Weights of a small transformer language model: no biases in attention or MLP.
MLP neurons of a small language model. Each row is named by its layer, matrix (gate and up: input weights) and neuron, and shows model dimensions 608-735. Each number is 128 + 32 x the weight over its row's rms, rounded and kept within 0 to 255. A neuron's up and down rows have the sign that makes its largest values positive.
After each neuron's rows, "fires in" lists the words (lower case) most often at its 100 highest values on Wikipedia text that the model never trained on.

L5.gate1591 [127 140 158 103 101 120 133  95 174 139 105 131 111 125 128 152 130  98 120 154 143  80 169 126 121 160 170 128 158 125  84 111 124 106 110 162 104 135  90 151 162 124 151 130 126  83 167  87 135 202 143 119 138 134  98 111  93 143  89 149 128 132 212  89 107 103  80 112  32  89  95  91 136 121 154  72 145  95 123 111  88 138 124 138 131 109 127 156  96 131 164 132 191 136 217  97 138  96  97 140 136 182 112 159 111 124 114  85 118  46  89 162 163 184 107 135 105 130  42 104  77 150 130  51 101 128 172  98]
L5.up1591 [184 110  57  90  92 111 157  79  56 102  83 143 120 184 168  77  94 109 136 168 157 173  79 122 120  75 146  84 167 112 114 133 164 100 115 103  98 176  98 139  93 143 143 115 142 102 147 149 105 192 121 179 166 114  84 112 132 128 142 141 109 146 169 151 165 140 106 131  98 135  78 107 120 138 140 110  86 185 140 183 100  85 109 125 119 132 150 134 139 193 178 122 149 129 158 118 144  84  49  91 105 170  83 128  89 124 182  83  80 142 192 133 119 140 128  88 129 181  52  98  97 126 138 126  15 175 145 102]
fires in: "of", "by", "usa", "from"

L5.gate1916 [144 153 172 143 109 120  95 111 138 174  99  93 115 174 163 104 115 118  96 117 120 105 136  51 146 106 110 149 155 148  78 129  57 108 126 120 110  81 106  80  95  97 128  70 115 140 167 111  94 103 110  81 154 105  75 149 165 142 192 131 153  62 118 124 115 114 119 159 115 140 105 127 113 130 149 104 210  71 204 112  75 201  89 172 162 134  95 105 112 163 148 136 118  94 165 129 127  60 131  72  82 110 174 110 150 133 127 130 201 162  99  65 139  95  88 112 137 157  87 106  84 157  86 174 106 138 118 135]
L5.up1916 [ 74 122 165 172  80  95 154  95 113 155 143 135 116 154  73 110 135 116 141 177 154 117 102 109 154 120 113 154 200 124 177 153 170 101 131 120  97 132 154 134 107 130 144 149 176 126 147  97 126 181 100  96  86 169 145 102 109 123 107 109  24 109 131 142 135 142 149  95  81 109  42 131 161 131  68 151  53 151 105 124 140 104 132 196  76 160 120 166 118 131 177 107 119 115 117 123 163 154 137 110 177 167  61 125 135 107  96 153 100  62 154 112 130  76  72 108 166 123 108 118 107 105 146  96  74 141 134 127]
fires in: "of", "by", "with", "to"

L3.gate927 [ 99  80 133 142 107 104 165 125 167 144 130  79 102 148 145 150  82 114 157 138 130 108  69 167 136 100 150 151 118  73 115 114 160 149 122 145 187 134  66 124  83  86 111 142 112 148 134  87 164 116 115 143  87 165 116 211  95 130 140 188 141 148 177 114 123 116 119 148 109 150 115 119 125 169 159 117 148 104 133 206 114 131 135 128 170 149 144 127  74 155 163  93 132 139 125  93 117  69 143 106 131 144 108 147  75 170 147 124 140 136 137 146 152 108 137 130 165 145 161 120 127 154 145 109  97 192 132 126]
L3.up927 [135  91 103 119 149  73 198 130 158 145 103  95 149 129 154 136 131 154 156 144 140 141  55  84 132  81 167  77 129  82  62 140  93 136 220 173 162 132 133 119 102 115 175 128 151 201 184 135 136 152 124  83 135 141  68 137 135 165 120 104 119 138 185 103 165 120 100 117 122 109 148 110 121 114 119 101 135 164 147 153 151 148 178 145 150  95 123 109  62 129 140  85 135 216 133  84 153  74 147  97 107 107 107 158 114 103 161 110 132 153  91 110 194  89 123 106 193 151  86 134 144 102 138 141  90 168 116 108]
fires in: "on", "inside", "into", "in", "within", "from"

L3.gate120 [165 119 169 132 140 184 138 142 105 161 159 107 123  66 155  54  79 201 125 133  98 121  82  73 136 134 116 121 133  96 191 147 129 117 194  93 102 186  95 113  87 117 130 146 137  81  92 173 115  80 109 141 148  70 134  48 133  90  89 144 164  92 203 139 124  76 100 186 146 194 165 163 146 140 202 143 118 135 127 114 219 218 162 153 108 169 128 102 157 100  98  47 142 119  56 122 162 135  86 109 130 125 116  94 154 156 181 194 110 124 130 110 136 122 128 227 131 114 113 171 124 154 179 144  88 127  84 116]
L3.up120 [121 103 151  59  96 173 156 102 163 133 111 153  74  69 178 102  75  85 117 140 154 107 198 108  76 113 170 135 135 118 153 161 150 112 205 139 154 116  95  96 131 107 152 127 129 135 178 125 172 137 125  80 117 123 110 151 149 113 170 132 158 159 131  96 106  91 111 133  94 123  96 179 238 143 148 116 137 195 186 149 127 104 123 131 115 126 155 143 147 107 181  78 188 132 121 176 132  80 107 169 149 121 102 115  65 136 186 122 118 159 121 117  71 168 147 148 143  89 120 122 179 133 122  84 125 109  94 164]
fires in: "to", "which", "may", "been", "also", "can"

L5.gate1421 [ 52 189 125 166 132 142 146  97 161 108 148 120 137 168 150  87 117 110  92 137 128 131 108 156 124  81 123 123 174 122  79 143 103  82 102 155 127 176 126 159 164 128 166  96 142 132 168  56 126 179 113 143 144 113 146 108  89  74 135 153 209 153 133 103 172 121 137 116 116 190 116 120 113 142 136 118 147 134 144  95  60  84 111 174 127 114 106 111 182 138 112 109 119 133  70 132 100 101 128  80 107 155 121 109 158  75 114 142 137 139 138  99 116 107 155 103 169 246 192 165  98  52 113 129 101  85 138 119]
L5.up1421 [ 67 113 148 126 157  89 143  73 160 141  97  86 123 144 189 134 132 162 137  92 189 100 120  66 141 104 153 139 156 144 118 145 140 101  86 105 146 182 160 145 173 184 139 136 132 154  40 184  95 127 102 145 118 149 122 170 140 135 130  89 122 130 137  81  94 135 116 161  71 124  87 102 153 111 110 175  89 136 145 167 107  72 169 181 156 121 137 131 144  98 134 114  97 134  98  97 105 114 195 163  91 106 126 107 151 183 111 165 128 140 168 129 118  56  87  73 116  78 101 160 140 138 128 102  94 120 173 157]
fires in: "by", "of", "was", "to", "the", "for"

L5.gate46 [166 111 133  76 244 107 178 102 159  96 134 160 121 125 139 100 111  66 118 105  76 156 122 122  84 144 129 102 134  81  96 118 157 150 114 122 134 136 114 103 137  98 149 128  97 179 145  82 174 171 118 163 165 146 157 183 149 195 148 128 147  73 177 100 161  96 151 114 124 110 123 188 120  94 142  99  81 136 120 172 137 178  48 100 100 138  89 139  88 157 162  78 146 113 147  98 129 136 114  75  90 164 157 163 129 116  87 202 104 126  83 144 139  96 165  80 133 189  98  99 112 149  95 132  93 107 125 106]
L5.up46 [115 118 103 105 178 128 149 114 141 107  66 160 128 144 153 171  97 106 170  27 147 171 110 185 131 113 128 101 152 130 145  74 150 147 138  75 107 126 164 106  92  75 127 160 147 131 116 124 122 103  97 108 121 137 132  87 162 109 113 151 124 128 113  75 136  92 139 157 156  91 128 136  93  96  98 114 129 159 195 131 142 123 125 141  82 129 110 179 200 115 135 171  96 170 126 143  99  75 138 147 122 111 145 143 128  89  79 118 123 103 128 127 139 125 201  70 151 114 157  78  94 140  84 187 133 162  94 130]
fires in: "in", "the", "on", "vent"

L3.gate2004 [ 96 127 135 147 130 128 130 255 147 154 165 147 131 114 132  93 164  75 110  21 134 116 153  93  97  83 112 127 113 110 154 127 141 155 152  72  83 176 154 103 108 140 140 169 158 116  90 198 121 135 136 123  69  85 153 173 177  92 160  92 111 109 119 109 103 133 122 200 115 167 126 130 106 139 112 153 170 137 119 110 115 136 129 166 119  93 122 113 116 121 173  74 100 147 128 163 108 109 146 112 125  97 191  97 105 117 186 210 126 125 137 113 132 183 169 137 143 102 158 114 143 120 124 132 116 175 115 115]
L3.up2004 [109 170 114 129 154 131 106 129 153 145  99 127 108 138 137  95 114 108 116 162 142  90 117  69 141 177 148  87 199 166  91  93 101  89  97 126 132 121 113  98 149 137 118 140  60 166 125  99  98 141 121  99 157  86  86 109 182 111 103 119 162 155 175 114 152 162 145 170  73 135  92 143 130 121 144 129 149 100 142 104 146 131 122  73 187 163  76 121  88  69 195 187 203 168 104 134 125 113 158 156 168 117 167 161 152 135 100 205 118 143 147 145 120  99 137  72 123 134  94 119 122  68 113 121 111  99 122 134]
fires in: "to", "been", "6", "left", "3"

L3.gate2015 [138 157 143 166 155 127 139 148 123 131 130  79 122 159 161 123 123 144  84 139 106 154 156 129  72 128 121 154 128 125 161 122 189  78 123  79 105 158 132 157 180 136 168 119  54 133 142 113 121  44 135 164  97 153  58 104 100 139  93 111 229 203 135  94 125 125 126 173  99 138 160 105 142 155 110  85 132 132 156  89 182  85  35 130 149 129  92 205 132 111 114  80 118 144 140 151  89 107  93 107 173 147  91 171 157 122 141 140 161  90  63 129 105 176  88  93  99 120 149  75 131 154 126 171 166 121  96 111]
L3.up2015 [ 64 185  80  77 156 134 172 145 140 173 209 142 104 125 110 156 140 188 123 181  96 176 158 140 141 186 178 103 124 145  80 142 104 114 152  99  95 172 123  56 130  65 134 202 135 137 153 146  73  99 100 104 176  88 146 115  96  59 126 132 102 176  94 169  59 137 101 120  82 117 147 102  98 114 105 137 143 136 148 127 105 159 122 174 105 105 131 187  83 152 136  72 153  79 123 110 147 143 167 145  50 162  89 128 134 120 138 187 107 174 126 160 167 101 120  64 138 134 157  87 141 121  87  84 139  96 115 109]
fires in: "to", "for", "in"

L3.gate1970 [110 144 168 176 110 166 142  84 104 141 165  93 122 147 161 136 125 117  71 158 216  93  57 204 154 133 111 131 170 178 143 142 124 152 137 138 131 137 167 120 163  93 157 132  42  86 136 187 167 143 117 144 106  75 116  81  75 148  44 166 123 151 103 123 118 177 106 163 141 129 111  87  99 142  89 131 127  91 112  60 125 178  86 114  89 137  85 121 130 122 134 171  98 123  87 162 161 102  96  76 112 114 151 141 110 161 152 153 142 142 137 102  76 166 171  99  73 129 106  86 129 125 127 106 140 139 118 164]
L3.up1970 [ 79 184 109 109  44 108 130 119  98 143 127 119 206  74 128  99  72 127  93  74 161 164 107 145 171 136 168 118 158 142  89 139 128 115 140 140 161 140 153 119 129 130 100  84 106 133 116 204 172 112 107 127  95  80 117 128  90  85  79 178 115 189 114  88 109 131 139 110 123 147 123 135 128 146 163 111 145 133 162 120 133 106  72 146 116 117  58 153 166 103 188 163 154 101 159 150 146 142 153 107 118 139 109 151 140 149 175 128 163 114 150 106  67 136 147  89 127 146 183  77 155 100 155 124 170  69 120 119]
fires in: "to", "through", "by", "via", "in", "despite"

L5.gate1819 [172 170 118 140 113  82 129 167 196 112  99 116 111 126 128  91 142 158 190 120 135 131 108 126  96  81 107 132 178 158 112 168 102 176 123 161  71 139 144 104 107 129 138 137 165  99 132  63 181  57 103 175 182 155 144 177 152 125 154 137 110 145  86  99 119 115 105  84 158  69  76 129  70 179 163 104 113 148 154 136 166 155  91 160 124 205 162  91  88 132 177 112 112 106 117 132  98 131 163 121 197 181  83 178  70 165 148 143 140 132 137 162  92 133 123  14 116 140 134 165 160 158 158 127 114  67  91 160]
L5.up1819 [160 150 140 217 141 167 151  52 128  86 142 120 105  47 121 137  95 132 197 118 161 107 133  86 128  91 176 113 149  39 173  97 127 183  96 123 172 131 184 114 115 121 164 109 128 127 165 127 107 146 123 130 166 118 161 139 157 220 169 120 112 129 162 177 137  63 126 122 157  77 105 103 100  77 131 132 138 152 119 149 137 177 141  89 159 128 123 124  82  89  79 129 108 164  67  79 116  71 136 114 191 153 140 168 110 128  67 155 161  71 128 116 122  97  83 111 112 172  89 112 120 127 172 142 167 103  74 145]
fires in: "of", "on", "with", "chinese", "in"

L3.gate1289 [112 142 115 179 117 107  87 216 152 156 115 113 114 159 151 158  88  82 167 117 119 142 121 115 124 160  72  85 131 169 102 147 175  94 118 153 122  99 152 135  99  96 159  78 144 119  89 127 190 108 175  69 130 113 138 145 128 129 136 103 135 134 104  94 107 143 163 128 113  80 138 123 161 151 137 148  90 103 147  97 140 142 140 113 110 131  87 213  93 122  97 148 214 132 100 156 137  98 161 165 147 103 114 133 100 112 113 102 137  68 187 184 140 189 170 225 111 145 124  92 169 122 143 139 145 110 179 152]
L3.up1289 [148 131 129 138 151 150 107 127 117 114 142 141 119 151 142 138  95  67 110 154 138 161 133 109 107 104 127  97 160 147 166  78 133 133 120 157  68  77 154 126 103 153 188 107  98 147 161 128 152 214 138 165  92 126 166 146  94 165  93 130 145 163 120 118 164 153  86 114 160 118  96 109 142 124  83 123 159 149 178 148  74 123 107 195  58  76 105 140  78 138 118 117 160 181 164 135 135 112  98 128 115 150  94 109 159  59 184  92 163 178  46 148 153 141 124 168  86 131 164 136  96 139 141 169  96 144  75 127]
fires in: "until", "during", "spent", "years", "of", "after"

L3.gate1473 [ 97 139 131 161 166 157 147 138 121 216 158 101  94 135 137 159 117  91  90  83 119  93 104  99 107 168 169 161 147 111 143 153 163 141 126 101  81 145 122 173 114 128 174 121 134  85 121 135 117  89  95 119 126 147 160 159 132 150 160 143 194 134 131  83 106  72 128 120  97 152 170 110  82 113 172 117 211 147  68 125 117 118 157 115  96 172 107 121 144 145 184  80 122  98 131 102  77 150  72 171 128 150  91 108 127 174 193 158 166 152 149  86 112  96 138 172  42 124 136 151 125 123 143 151 108  97 164 120]
L3.up1473 [136 126 129  88 123 134 136 144  96 162 139 163 102 141 146  77  77 155 188 105 151 127 117  99  88 133  95 112  89  78 129 153 118  98  89 123 116 167 102 126 134  96 127 161 155 144  68 128 107 113 179 118 125 182 115 156 156 136 155 126 168  97  94 159 105 106 175  97 101 159  48 103 114 116 169  97 135  84 168 126 142 126 118 146 150 136 147 107 141 153 133 156 169 168  89 138 140 144 144 116  74 143  87  70  97 133 103 131  96 128 192 153 135  69  41 168 119 122 111 130  55  71 138 161 110 131 112  71]
fires in: "he", "she", "that", "can", "may"